{"head_dim": 32, "vocab_size": 8192, "rope_fraction": 1.0, "qk_norm": false, "attn_scale": 0.177, "parallel_block": false, "lr_mult_up": 1.29, "beta1": 0.9, "schedule": "wsd", "seq_len": 256, "doc_mask": true}
MLP neurons of a small language model. Each row is named by its layer, matrix (gate and up: input weights) and neuron, and shows model dimensions 32-127. Each number is 128 + 24 x the weight over its row's rms, rounded and kept within 0 to 255. Numbers have three digits each. A neuron's up and down rows have the sign that makes its largest values positive.
Before each neuron's rows, "fires after" lists the tokens most often just before its 100 highest values on Wikipedia text that the model never trained on. A number after a token or word is its count.

fires after: "-" 35, ")" 11, " zone" 5, " Total" 5
L6.gate438:094144126123118121153168117140102112087158068114138113116170118152123153142146125139143126111124140123099127120144113115140046084127143120121116105127159134144145144117134106117139136142140165156154126100104122108144137127162125136120100150067130144154121117129112132144122180156122120106
L6.up438:128149119150175129135138079190136129125167111097123120121162140127159133136130111114128125100145138177153105179142088123123131154115156082135183160120118177112103108159178152138143141124088173099123104116138118135169140104147103100109157114129100151124103130121122115123116150127119106189

fires after: "." 54, "\n\n" 14, "," 12, " and" 9
L3.gate279:141123110138074114138108132115123115101116116111130182148140151130154108153163156098176085131115133150140158116147099115149145118129120083142137136126135139131093149136181140148102149161172115099093178111144125166158117127120141151128113124065122093123091130128083139128120080095163130097
L3.up279:146105137116097113085170122118130130121150108138123143144145124113157124135094154104120080146087131120116091100103152118178134117109117112111127154141123153145095151136156115158173116181155119106156130146151155121143119179106098170091116161104143101109138110168093124153106093139136173114

fires after: "  " 37, " (" 16, " |" 7
L3.gate147:133147152108107133101122134123122124148169133154169128166135121178117094150149131134118192111133165122127109144105132143140114118150097126095172155133156156092124114130106137100160133132168152141149124084134153129110151134139131139081085144165107145100188089112109118146141180155125113132
L3.up147:118134104140120142139111155119137157122162139130094108160139114170093110114089112130142141118178125151109110139125152146146110098147126106109131124169144156121126100139107131096141148140162125123150132124118105134111115150143121141053114092198119111106145108148144173103094150142152116115

fires after: "-" 55, "," 7, ":" 5
L3.gate296:121112111150132140156118129108121110114183100151148062132134100129144123117069132113147134091181157131152137136141163150188150158120124093093185117117129097099144171111114170126116111126190099136148149142140151103153126095162125133099131145119091075164128146138178127124122115091152126117
L3.up296:137117120133148116171156132119162086137118154111162137166164154084149173108096092106147099115108147095155104105127149130146124124130119139084156119101072108094155148087131137134151123151140133114079119159163135132146116121204110148122132134124135145149084119095115116139138146131130120158

fires after: "|" 35, "\n" 20, " (" 12, "-" 7, " www" 5, "S" 4
L3.gate377:116149129111108180119141109172120120112114134120128110133189162127134133133161147134124133100117122118120130115100102089091075140100108121123147099147116147066134119130139136100128113135142082166103100129127157173142133103124149133124124135123145155103122125187138114173188126130132151131
L3.up377:114157098113130102126170158111154120166127141107125131107123084129135104134114100146110094120105130093135147139131136147099147137087114142112074127112146112110122111174134136109137205112103150182109176077127163127110067150142093139114138140108140165124090148121139080134124109147111135120

fires after: "-" 48, " Sr" 11, " Pra" 8, " Ga" 5, " Co" 4
L3.gate215:119134092148097155123136122143139096128138142143080164075137158102087145123114169142151170155107124115156131150150166094146181123133121093089153104140108085152157126115102168129090135114129098090128110124161122165122165146118128144096160159097121126123152161105114138148098130160131108149
L3.up215:161117089161154121163160160120164124171149116152103135127128131098093126116094158143093163153109109161137140136135175140135146128106117123115162117106109084122157125100133180163100133129117158121081132141146118135152109139100112143125127194104116104131141121083120137148096156148127098146

fires after: "|" 38, " a" 10, "\n\n" 8, " is" 5
L3.gate244:149140117132140129129107089137104166132113098121117126129138114148130118094130131141069146107125133159111127142104114128098136122094133137139191101132152126115130155119136148066138133170111101165127187126169156141131110099126142136125129161154110147125076090153114172171140094107149136183
L3.up244:129130162109167153147114168114109124109131093111049138119108105148132117150144151100131165110125101124131129140138144148092149136142138073140137109141142089135121144167118140104122120179128171164107191131076134198118109096121142128113099091151138178178153110166077152154129123143160145114

fires after: "." 56, "\n\n" 29, "=" 12
L3.gate322:126129093135124119110118126161110159109113129136103134122115130112122100135104119115138098125147116127125091149147102114140126105105172102141137135142111064120117131136149131140140193151148143109087159101179148165101090136125115120123151134082088082136147143205133141120109114083118080107
L3.up322:134140118133131115107126147110076098109117152110144151163136102146115094122130133043121111139074102146119097104119167146156167130119135103120072127147129119159108143122134125126189144117172116118143105150155137135132156121124141148183161161104122130129146119152116120115139106099143116140

fires after: "19" 25, " 18" 12, "°" 9, "15" 5, "18" 5
L3.gate510:128150102145140149134143143116114111136113107075123117179082118105127136109096139142104143116104109113153173182122072166142135150157127091129113150119104151131134120116132099131152106134116126130106131112133124151102112115157115136138104112062136102142121132096109093141143154094090120151
L3.up510:098179108100119103115130138194090139112148096129161130097100107147160136115099145121116156124133157136093100134133092116182121122153108086149162131146162136114157125102139129143138150099126131121086163122145120142126100139134112184120126119114099109142101141117140138107151189156122131085

fires after: "|" 53, "-" 47
L6.gate32:176106120138130128116173079168123145114158135137106152125125106127135102136124135084101121170148133193161154157119100143149144157134129122107094099157105110148137132140110127130134117063101137156095179117144142156150119118165058136140084144103093087100152153133156125106142149134090108090
L6.up32:154140137148120119127152134144114160110116094123126162067154100099137179191147145060148131108116144138073175148133112098131109180124140169147146102102111114114142136091149080159140139122076134119155128093156124118147153125154123121147079147101134144098138149163132115125147145125113101188

fires after: "\n\n" 33, "." 17, "=" 11, ")" 8, "\"" 4, " |" 4
L6.gate481:106159102134110095116121150131100114137118130130135189128158066133149107116129121114161138127139077127140149141162127146114134125129143124156149141098092132063101119161131161129120137157121192136144119119082106139160132100184135097105133147123117122113115144172115117135152129116135120103
L6.up481:125147137140118150134126094131096116125160141142132146121141090125135090143138149119151167062161098147133139128166131157095125156105154118151097114085085132147129119136142162108135166160100163120170121112144105131117125075148136121089174158095124131079110118122111138127111116115159122112

fires after: "=" 93, " =" 7
L6.gate175:087101115108171113153144148155116080104134151156146157128134133158128141133110114122110115126113114128088127142180125130139144133146089155107101125135143128123103106155125124106173112120130155098174127130114091112136100163157127139138154129114113148139122140159048148077137090105117144159
L6.up175:102132108107125148123143128176131105122159138161158093108122165126158127130111071164163138147124134136106153117135139091137096168090104137175080115120156100115106125132111145100130133131125084139114076167113150133134091162127133103177127110163138139155124131130124089112153180093104150119

fires after: "–" 44, "-" 9, " (" 5, " Russian" 4
L6.gate207:103074157113108133167135158146142116109093133111173125120132124152129139148091141121105080135128145100070079143125105103189123139180167132095146161097084124121140120141132126118129143130175135129133198081112105098117130142157142147103134124129138109130101142154142149143130113147129129137
L6.up207:130130166151120115122113131135174158159116143160126119133093125128101131093129159128127121099127140109125087123099156105158160141078106131119138138164120130108107122150072133126140166109100135132120137091125121151131134124142106135078103113144136109136141100157116176128146099139141153147

fires after: " |" 33, "." 25, "-" 10, "/" 7
L6.gate177:150137113142150128099152139131146134155112130145113138107162143089091090098146120103130140140142142130201144080159152123134150123128117102084103133114135106124142129113141143128139158085107124117118141121179150093095067169114157153125134153124094156146136138091135164092133095124167142106
L6.up177:160095117136135154084147116126116110135093120146124126135182137120146117136115121097138090101127132139194106101167140121187098133115121120122149124137137088089126143115154134144115162107136118137087091139189139142141130120105137089144123156114110158117102133132143146117099122133139117087

fires after: "-" 52, " |" 11
L3.gate507:147162064121168162138171082135145134127130139125130139109129110091139143118115152149151186159127095122154110131123125127110169142137129178123146105130132159145162084097130146161102092109129114121130151107077133147124154125129134133113139161099109092112116143126144144126077085156148112166
L3.up507:135107108134138132126146127137150143075148145131116148143120120124129083136082113157117139107155159171135124166165116152126112116119131148119112152159096127138138114119096137110163188118125109161122137148133081132105129145159154126125102130087131163079150146161153123134106097112130117113

fires after: " =" 44, "=" 22
L3.gate389:119101111084125112120106143144126059097080146125126156138121160175134113177153074106153159109118105126150167101146108131145148127107149138146164150158111109153132143132142107120154135064123123144154126130093137098151154131098135185145166132133123127131087126129079056100108112150142173155
L3.up389:108100105073109113082083126115131117126126119115145123133132140119153125161134097134124128112154119115104096116134125101166159124159114086156105126106138127148110117100112137086091094119132145137174135142128090096131167111154129135191113129127161082134153115106135160114107098107136138139

fires after: " (" 48, "|" 11, "-" 8, "ibi" 4, "ub" 4
L3.gate243:093173118160125152125109136133114155131126134127127098120107105141132159142120109108101151125122134174122130133114151119109080067122120119158146139169093118099143136131087106127157119138153122142098104172099110149136136093209121114105139149088136127107147116076119159111142105092104183119
L3.up243:108150110108171117126176111093117100107143148136107120095168090100145137090125142158133135129125136186120130093115106091120087117164098135140137125125136112101137151096123115136134173107108156177156155168130127196117076163083123116125144124116104104108140116069137125146154110102135112159

fires after: "-" 100
L3.gate283:100121109126109063121143144135107139138128143135134159140109077105132160139126162151154141138146134102121122122113147145192172137157122140085126137114130145119121113125107128141140155135073151112127085148053134112158138087149147073137129142128112147164162158126128158132108147136141125090
L3.up283:150120111101135117167135124123174131129134138110159105102119129133148136163131137131135131128113141107094118129154114147125102096103172102080164095123121116124131111119087138092148136121112110125143110106126070144132117125160117120162118127126098133109128136133135097130124106161151146151

fires after: "-" 21, " (" 12, " |" 8, " Rou" 8, " up" 5, ":" 4
L3.gate429:110145179171110159142151134095098162126155051121125100161144152086122112173102115141117091119142133153106140108126134114115126132114094151100129101119084131156072138120085136105098143141139139106107115131141139130128091139175120095102138131124128173118103161140126149148169097151163136098
L3.up429:114165126121107153124101145124093138097131152138082085104088182098127122147130123121102143091148215095110122142123159126164130095099130131088130080132136133112134110158108114117103134133134124139142124153151121146135127127103139137076130136114180133110158158135106117156132126100119117119

fires after: "  " 39, " Goals" 11, " Apps" 10, " (" 7, "\n" 5, " —" 5
L3.gate214:118082168154181115091130120133107128136152145089175105140137100129128097161136139113112166157093140136105117107071131147145151106127111116128113108170070128145102124129148110135135110161110111143127147123157164197144144091120096151119108126120107150204129113154182135142162154133153136102
L3.up214:143128104177149121127114119155121078154136152119150124126122138146118102155094142148113124143131118157153138077127130146144148136110117093124068117135137108132111130147106114127161099116087105158118140150122135124133187094164126126152120079097127155149093115164138135161113147146152108128

fires after: " (" 37, "," 20
L3.gate246:160133113106122123104179095129151100118155143180121089110101159135123117136107119138145166136118160136094151128154177133152130100131133157120128119121128146126129122074080113125170104097128126187141181165162138154106136170147100110108127130161141086095132124135104158124158156165164145165
L3.up246:132135152160104116111171141125152121124108086142141122116102120145165110106138141104113075152165167118098124137120133138150143124111104124161117136091135129107126107137114064147085132104101141108140082124113170140173128182109096163093161163092146159113115115109125133110154130147106150154

fires after: " 2" 22, " 1" 18, " 0" 18, " 3" 10, " 4" 7
L6.gate208:104103137147155106136146156133118110177145122128171137110095181131120120123130191156119142142116109107084120105099116105105112114089084103122092119152135115159121127165119118109113126093128134158127129123168167200142111119135079149117114095185111153143147145119134125134131134138145125116
L6.up208:114142137081175127137083148107099133155105156132131131132104155138096098152127176118094149168131166115153099111156096107113089114129118099134104115179155110148108099102086145138154127123137148132150157115143110158129124138136078161110147131112093136124144154155105156105134141149185131155

fires after: " |" 54, " lo" 4
L6.gate111:133151111093107136087103131133129149120169095150134089105162151118122139113140124198132122175111084150098128092145094153102183142113153091126157119134104190140136148093118127152134140161117149101174144114147179149113146125157148114141120120128094123107117165103084137138115138144144123130
L6.up111:101133108106162116122097118112109139113176139121153105173150152107098143132096128151146111156146131151095126079116119119130155135104169123105103135101113172141118118139142159140116094104125094109157172134143116143157155100154147124131121117120147162102151131095110132105109116101137144098

fires after: " the" 29, "|" 24, " Serbia" 5, "," 4
L6.gate159:161133107099158130114155111129130093154085117133107144115105083181128142097086142167111128122115144078140085158095155150155146118123122149115133105104135148116129140136116159150133096180112119139116172143090073152129131112120156106141073110150122085130108142137124106149117125100132125106
L6.up159:144125142086133133162111129115090151166094160162135123128144133151131144086144125113099100163112105165102093126108148140132113129149143090115129173114116132135166113103110116134088142137142156159145134117148106121092122111177115129108137093147094094083131149119106129138148103147100172130

fires after: "|" 59, "-" 37
L6.gate265:130129112111177124112135141113110163143157126115107138124139049108125150136127138118116142103160140123116127144112116163102129142132114091104153095121118123077142112154053089109127125155088146119140190130140075126150106126128070133150122171114108121101141156158156160103110117136119152127
L6.up265:098166154182099106090109093143135093118126143165159150133131155119159123089140113132087134110123140155136140164121136143125116167138088097109095123122149122128124146139119090077113141150149152170120148114112153171120118151134150131112121141124146133112142136159099119159134140137169101124

fires after: "-" 86
L3.gate502:110146137122123094152133163118151090100141137087154163124129117128210140130119128126083149164120152105120112141135110135104107143127116113111132120088134109119141128168117124118097059111142175114137147119101116155157129122127139077156083132135176213147149125148126162121120126143139159119
L3.up502:133138116103151149120117103145116091123104128127136101095125097120178149106127109135143122144096178114120096101114127158133158130118127122104152144116145088102096081122132161115088120088134114105110114141150124109089112096099111080169075088128141139119162150120140164141129141112130143139

fires after: " (" 50, " \"" 22, "-" 5, " un" 5
L3.gate27:116120094167096118134148152163109141135167132108120102127114121128151097112146168132089122127162134139132136152092152082125122104095162130118110154150143126114129128111141068163120139159169130137120152135143168117130149164151159128149136146129146123064128111156124153119148123140146149126
L3.up27:147142144135150130144118114131116182116138128123098187138135121149112123156144159138164131101116119141097075082136173086148098083120143129112089132152089155103090118133127120168154110167150158104126190134161109145164104169115116109115113144149171163153107079112126124155113126154154152139

fires after: " (" 33, " \"" 8, " E" 7, " W" 5
L3.gate369:147164139093133104123108113158153096152139176147117107122119121133122148149114121132121133173127157125113100109152142137110154120125150166104118133116097113117116112148111088135140075152153147145154138126144162133153099130171118129055119173124186143113178129177142127144099140153153138119
L3.up369:129131134148142109122125117071156144117139130142114146113107108168126090163139161102136124124161106138090129123109098121123121129162136091148170089114087165087132162149127128144128123128147116107144163148149111164110112138160095152132183110112138117144140129114137145113134110138118134081

fires after: "-" 37, " (" 18, " \"" 5, "L" 5, "/" 4, "|" 4
L3.gate7:123146124121150097150125143130141104116103143094098147141117116096148173205078131130124133114148158118106138151109109177100109114171130099162108107105117164126114121106126102147143131101120093122138144109112159115119123120114109134126118142100125121138126105087097132154175142132132135102
L3.up7:115185173112140170109157154102159143113141083145110146112168138158128087090142126113098115115174132136135127129107096138087124121164099137098115124133119110128133117135127119090157133133109136134146107132147120136120065109100144140097132107081152089142145137106124125136149120136115135139

fires after: "-" 99
L3.gate98:093099087127107131140140158106103125117130157135170138161180096112131124119113108121146144109091155150081124120125133104141121107127107133092108080168111108115125146109147137120130153110090115121125092138125113106136136105148105092135098092130106120137131172123125131116113171128085144130
L3.up98:124113137119084133096121135161130145115119170103165117147157123140085132123117101074141150116161132149091064137095171164171123115100134094142101093124116165109113158138128142107173142110149149112110127132140117101141124129149135118121131146136102156141175118096126130116166188118149144109

fires after: "|" 55, "\n" 37
L3.gate385:161168146151111120098140144149134126136132099124108133149125150096128122094073144111150140144121093092134151106122107152122124182072118150114152120120113171097120084127144153141127128135092135151121186107166147148102096121114161105111083140135117147100124130162089081120140130160142079128
L3.up385:124136139076092156127108119116108145152172098146130092124155099128134178156107105131159115097153148157119143126156143085114127111124108134108131130163145128133132106133158097147145145105134133092141174107151148125129097081143150117137090157140139097089104176157121137142160129117129139109

fires after: "-" 30, " (" 15, " +" 9, "−" 9, "×" 8, " Su" 7
L3.gate182:081155125191114106161120123124156120124118126161101090141132131117154123083106068145140130119129149143146152138129110139108112127128091131119115147131143113077155121132103124131133084128117125133122120109125126161096121091134137098090119169145114144145142155143107167101097158135107114135
L3.up182:110134114133133125119128118151122126131139127105143106144155175075121121130118127077078122094155117096124189104110152165138139111120111124120157096130163181141166120127130165094149096172163182181137158127159106159117130141125146106121145171088125131119117130153068141152089126106147119115

fires after: "-" 25, " Su" 8, "\n\n" 6, "vo" 6, "u" 5, "uki" 5
L6.gate168:125122124140168126143143094102078128136132148124159107146160100085158118150133148093130149130137134116096134133142142097114097158146097167127152111087189158130180160146108171122104115128135128117100090095121098147127125127117106122162123125128097138143103143151145123116105148111098125169
L6.up168:157132141106143190156129103119096140151107120122157111115132071108139096136111148143141103135077129153088162089099133107149110178150147136103153138132145129118140102123125121113116135077158140123123127143140180113105175141143102116105140127077174168146107132121142171107112105125117179183

fires after: " 18" 29, " 16" 9, "In" 8, " 17" 6, " 15" 6
L3.gate148:175149121110128095142158069126166152128110115159124134134099122141144164128130128139110124123127119089142148136127094131177102122153126146119110159106116124150148127162089114110102130116111097129123140110140126162175115166108096139112095106133154069152113121107109105175166127174120150091
L3.up148:107136121126141085168145105127139124110150121119148127143116165145143147149163165150178117101097118112188129157148114147171110121192155087124118125139181084138140126171125127132140138106107128100128129107129111142122134131133152199105077128121123113135080106072155145156145087126119123130

fires after: "," 59, "s" 4, "." 4
L3.gate268:141108119148097122110121123145125105077103141143132124135122102162155100084119172156133072133153134170112167119166129088089116145148111160142111124138126130126075116139125158120175156098105132116124120168129143149108148149108146094142140140116111170113139139133127102075114088093089142144
L3.up268:151118142132139147135126114117108123096149109141104159109149148144123123124110168136131092148131111165117143096122212087125106139140143127124101146131108153083108155150152156136158162110122122103114119178117136088158172133115149106191120152104118151108172150096132080114135152124123126123

fires after: ")" 42, " |" 10, " Switzerland" 4, "ade" 4, " Norway" 4
L6.gate256:158123135109125134124133138123135125169143179138135157132162075122143099144131137128126087134142112133101103120113085124139117184171105134106140113135117118102156122165140123101148112134131171139110108132119160102133153119157134143112111103135135131108140123107124132127124133142098138134
L6.up256:158125154123158080118116143129086123123147120130120109117152115161100106100102119112157158131169075104111117104126095118125097151132080118135114140181149169125110138139100084152141144123116096109154070157154123128152126135123149127162140113153076169136092134113132122155108142104184119106

fires after: "," 42, " until" 5, " September" 4
L6.gate361:105113146117112124113146185081135120103108136148109104135151155105133111128140136099121133120146152153103152110120090132146113117122143171145145134059158103141131148133068152134136097120142127104133129134168137159138123099134141076125108114095130095183144113138125138100158139124123108114
L6.up361:108124121102130114097168123088116155099116162140169183110153154116120157134121115142117105084120099083104179112169143127132114132163133151093088082121141128170088098088156139131123101100110131171104102134073113155131131095137111148106138153143101106128151153166072140150127117143066127133

fires after: "-" 100
L3.gate307:107141098116177100152156113101163057132127146145136121125150102111122168147106091130116137115141110143147130131116129163132119143126118106119157141064100127130117129115104131159158135135117120106133111121153144107138117123148074139190169147099106193113132156110141152178105125123090091094
L3.up307:133107133130143126154123111126105098160120144152133134078108128143100105132096112189162149121106163136101067153099169103127105122108117123108163088151128126114169118139116076102125110118150131104125137128104121110106080121084103073112153111112179114139137129146110105136152133147122146139

fires after: "\n\n" 42, "\n" 20, "=" 18, " (" 16
L3.gate109:114146113123102110133136121080124125095121143145125074125125155121130120129127152139108100161142133125106108117120120109099118140115122127096124091144132124104106180119096163116117165105095139111146098134119121115152114157124134120098165166126200120096136087154107148141163125133136134132
L3.up109:096149120143169106147078100123125131161150101142116110108152111130114114086161128133115175084129136120117141144130123123135133110153153103092132163102128120129152109098138098126110077100144149162186115115091172095177148133133165136105170133119119103137117112111128107138160112147091124122

fires after: ":" 24, " (" 15, " 4" 7, " 3" 7, " 5" 5
L6.gate262:135107139136049177115156138121119143189101128164145103078135144094105139113134132107150138154138119127104118131163113108115120125141155100099135158151105122100150136162176193102172145142100118126134146118119078163130141135141084109103113109158178128160153186113124120120153125117088091121
L6.up262:118168137115111135101106144093155102135121108131141124131141183107084145110152121138138135090148101184137154190157132157121150133141135131113129136121132145146133145107154154099165149147102130106132101145145094121129132146141124125162115135100114124166101170140066174129121146119139129106

fires after: "=" 100
L3.gate286:137109115134125126121121085142178145114073137160113140105153146128110125122142142174112164096117121110079151122110115154164152138154120115158146146155108134090115112101154164074100145104129137119118100110104119099157139111123080074146105064100147139141139124123159146115060100132167116146
L3.up286:103103097117107113118125113117107107114135160141141156103171158125132098093123095155122141116111165093109149131137150127191143105168155152133096149105108124127118120142152152106089175086137142146123083162133118156170133126133134132104089089104165122124098148140135120114065106123119141153

fires after: "ti" 54, "l" 5, "din" 4, " Joy" 4
L3.gate395:107154163111145101113149111108125139091121131151077161125163113128124143147142156110135118107121110144115126094175148102130126191132156123084129147135098120111120121080102096130144150139101103136123146080154109144158149110107130173152142086123115161129139084140189118084113108098154138135
L3.up395:113127101096177091161146124101086129133121134124117153076150116131153111177147116126163086109117109157176137136138155076118127182116150130110100122096143139148155143096126118188120156111134167136114102139095105107170102093096150146153120112129119077151084129144126137101113157115100124140

fires after: " |" 37, " So" 5, " ch" 5, " Gal" 4, " imp" 4
L6.gate394:135126107138103105143075083131136139186123148148150126140117097137134133166133170114134108160140159148105134132099113130118139106127132140134126121143132128142146141075086103101144124176124133119194113132121120135121117176125137137134147147110167145156089110159124111165093131163145137151
L6.up394:103123126158116119094105084177131158106086114110128132121105152119154149151102154147141115142139180136136134126088121129109157116113091136123120146128108178177156155082143098106160119127133117130170120115158140134126138151109131176126141112131150134134154083146142105140102119106136155145

fires after: "|" 86, "-" 11
L3.gate358:155157108143154107148154140102152104120109124123100155118112091110135118149120129119150134168150145145111131153138127097102138128183089098139114123137116133136113142111061117169145163154140128134152153125094112145192082135161167102158105120108175073154122109149155108154107083116157153141
L3.up358:134126136158164150154148146115123088178127115107116141090148150157114131135088124156095142121151142129071134139102125090096155151167110094116148067144136137158114146138109122134146134160200116121110160108134108100094139130132103081125120137154096094127188116130129100128131116132150154128

fires after: " the" 44, " on" 7, " km" 5, "-" 4, "{" 4
L6.gate511:116165074115136132138159067109158150150148107145113166151146090085150156122128119178116095144099115108158099134150122094133087076127136117100100169122104112147139130122134132129091097120134089083137117106094119089176158119137140157152133165104162128102104107203145113143103148144116124122
L6.up511:140149099126149137151158109143128176125130099065104143153135172117155156095148143157085138144096113117171089123138119108093092106160123132136083146149117108163152136162170105113073098094111102128125132131101073089144167120152139155127115183104122120109160077162143118099124120098104142129

fires after: "-" 38, " |" 13, "|" 13, "–" 4
L6.gate315:151071075144143150115125145114128084159161095141131159108120177146072126134138111139146118130124101085114123098142111103083113146122182119106176158145160138131144106139129127140135120160171162126115126108151176111136138101158121095155141107151117113179111132116122182174142107090126146076
L6.up315:115089085113172142125125129139106099176193115134119141138124146127133134145123155169161104142141143116120119112131130129110141154140167142079189108139144147147118098122128100149139092166167126155137165114142166118093116084153125133156139104132107133162116089107109181127091105096145126112

fires after: "\n\n" 58
L6.gate18:151169082111090109194088116100112121161131161128109151106130111162172103105148114098143153117134109118125157165137105124135136158092141158117103135078151129126133117148080112082141140135130122152143120127130125151207144133118098106162121153103076087124097152099119103107119129150114130133
L6.up18:095131164135119117128087103125112125094116109127144122141126146171122118119151183127172163102176127137137130136159117076129121112103134110095134154110139131128118122122129151094165151116107155144098132111094118121157132105170125106149108126113113161155122144149158150107092106082133148153

fires after: "\n\n" 49, " |" 10, " Championships" 9, "-" 5
L3.gate504:126130054071119127114130131135090130127131138141147097133143122133102094139143137163141115140131119159128080109142083079099109137111133148126098121178149108133106129092129154169142134154159127139147143109115096126146121123128196100147092106150105111122081134160113132124097144104146121135
L3.up504:110098114126128148141143098132087090148170067152119115179162150148140115125116119126142112116105164130108076135103106140138142132100147100126115170166132132087143169120131174155081141166147104081164129141124118131136138130131116117106149122134129154086138157133147099209126114136203137159

fires after: "=" 94
L3.gate91:143131136111153136099130132149090110124149089121176136167176096150141152144145152101094109123125117083138129103122089140103160093102133106113120155111157159100093112136116120087115103166106112109088101099068139120159148128136105125082079142128179165092139083123125146103132123139134136125
L3.up91:173110158171151130117109109113163122197150135172117168128134150133131145171149084120101142095163116117146151144135162100136125158141111167146144159125128158119133137153162127140115100140102149179114128130167089112113135041119104144151117116120124114118111141133151148131099107094129122078

fires after: "  " 31, " 0" 10, "-" 6, "%" 5, " Votes" 4
L3.gate416:119133104140168143140101133103155158104122150133131063131128139116116119135118127130112139115159133116128108132102135124181109123109181149098122073145117159139158132121090134096173129191098101155117104140126152124124125120150114150108141131116150132095141162136144120119155137101122105155
L3.up416:125154084126153123116135167118121090132110166135135150116138158182128116108148134137119177142125145128146132064187153123127131152105170112134144108157137100114138136116176149117146130139143157178097120196134127151118136135095158110100095118094140130128157101157108151108145145133145116151

fires after: " (" 25, " " 19, " O" 7, " L" 6, " d" 4
L3.gate104:168133102127114102138135144147105155078089163136089113118199176138119149129126137106126132171115116165081119120138146145103108158142126125129137121134124150115141136105109159126113149121133155147111152120107091100083117182118117108112132082118087124136119130166131118132095109158137066122
L3.up104:167103156116111126154124149143113086126119152128112078098109153160131139105132167102102148157121145137119108159122115137089152117119097097133101164123125175099102137122117144110090135122098114129110153104113103149081127165166122138099107084149142120129148065123140135105116114138116108106

fires after: "=" 100
L6.gate375:132104153148119129120156126100148153103124151156094174159151125126169128149132150178151170104106123124129120147124112162121156114165133087120131126141135155102132128177118123142172101101123108137148112149162115130141069116118126131168059127149141137107152117109131112125157115132109147087
L6.up375:161106146088110140095113105136110136096135125159126147158149111160145152129130115101130187115104131102151112150118112112122174114144129103120133113142121169129106153130113093151136108094141134180104101119144115131144116133136081146153115170152178154109142085110122148140066122134098151098

fires after: "=" 12, " =" 11, ")" 10, "19" 9, "15" 5, " Total" 4
L6.gate435:138127132117146128158116143131097130134147127096120126139137120129128141137134159140141093115156142115136116150163143119183134088125110098148113101134150093169124112161140136139133125103122137127122144125069135180129114108158090113141094100102125080121111123114116129099115125112115083129
L6.up435:132176092111133138145060157114097155125116135113131144105145110111127121122122148149099122126158156119142126147111136133103133138141127099124100108125095164153142154136148122120110147084059135126134152098081148179106092135156085141120142105125110125121098104103139112098143121122132096112

fires after: "\n" 22, "-" 13, "|" 11, " in" 4, " /" 4
L6.gate73:157108129131116150138111131148117111171127140116192127131175118138141176138089125115108123135132157126118156112093105100162113121125108121121109118153205127099133154117106165115123132140103149104112099161125124109156133137143146110102098094095138147126126111152096151141135188148159157159
L6.up73:169115121138133160144111120172120145168151163148212094082117126122102155139140134120113157110153157173120146116128118121136125129128069100154096123152162093130153161129156089110112132117108143131090092137145106095119135147176128118130113130096135185143139089104153146131135130145144149139

fires after: "'" 23, " \"" 18, "’" 5, " Sid" 4, " (" 4
L6.gate503:128148116118128141106160135144154145145110127110157122119149140126144146187150137143131125108118175120114073129133152150135102175159114146117143122142149125162123114131114153082163106150150179168147115152099100114161144158147147135158166185124178164115123141181116135166157123162067129108
L6.up503:115119141104140130146158134098150113130115109144135134104089141139142123151151128133143097117091090118143162090085116102162127111155147118121128148117093144079094176115109128137140141093112141116098167126152137162135128105099140117100113119100143142162117140144130154096107130150106082156

fires after: "-" 100
L3.gate138:117107087093119094131139098119135119110113153168119160144137136125142150089118127153124101113137143119102105140173090132150111155121105157106163104132119144099189092158119130111118150127157109160118111101123137152144109131132109104116109153099135126090178112140139165136162110153130124100
L3.up138:111156130114178142156122155140168110171140124139105130129151118138111184104120079127134166107143164109121174100121142126156154123153091139122168138077188140122124082139119118144179137135120124098151118134144171081112163135132117092119124118122146154156141142150179137141134116126148117097

fires after: "-" 100
L3.gate211:135110102140167138150155105124165118165116106143112088107130126112110113152148139161151154111111180146154088096190129103146148062100137103119137107090132123104146140148104125116162137137121100149124138124139126133158131146115116113121116147115122182126101143145097170174082087143202148086
L3.up211:120118098118148103108147138082146156178150145118114131124078154153108159121138106137128147123130118133140098104176134097210112116137138127134177120111091111115151156147173126122143152156113151127115094136138121148145141115106138108132082152149122126167122138175106146141075087150149125101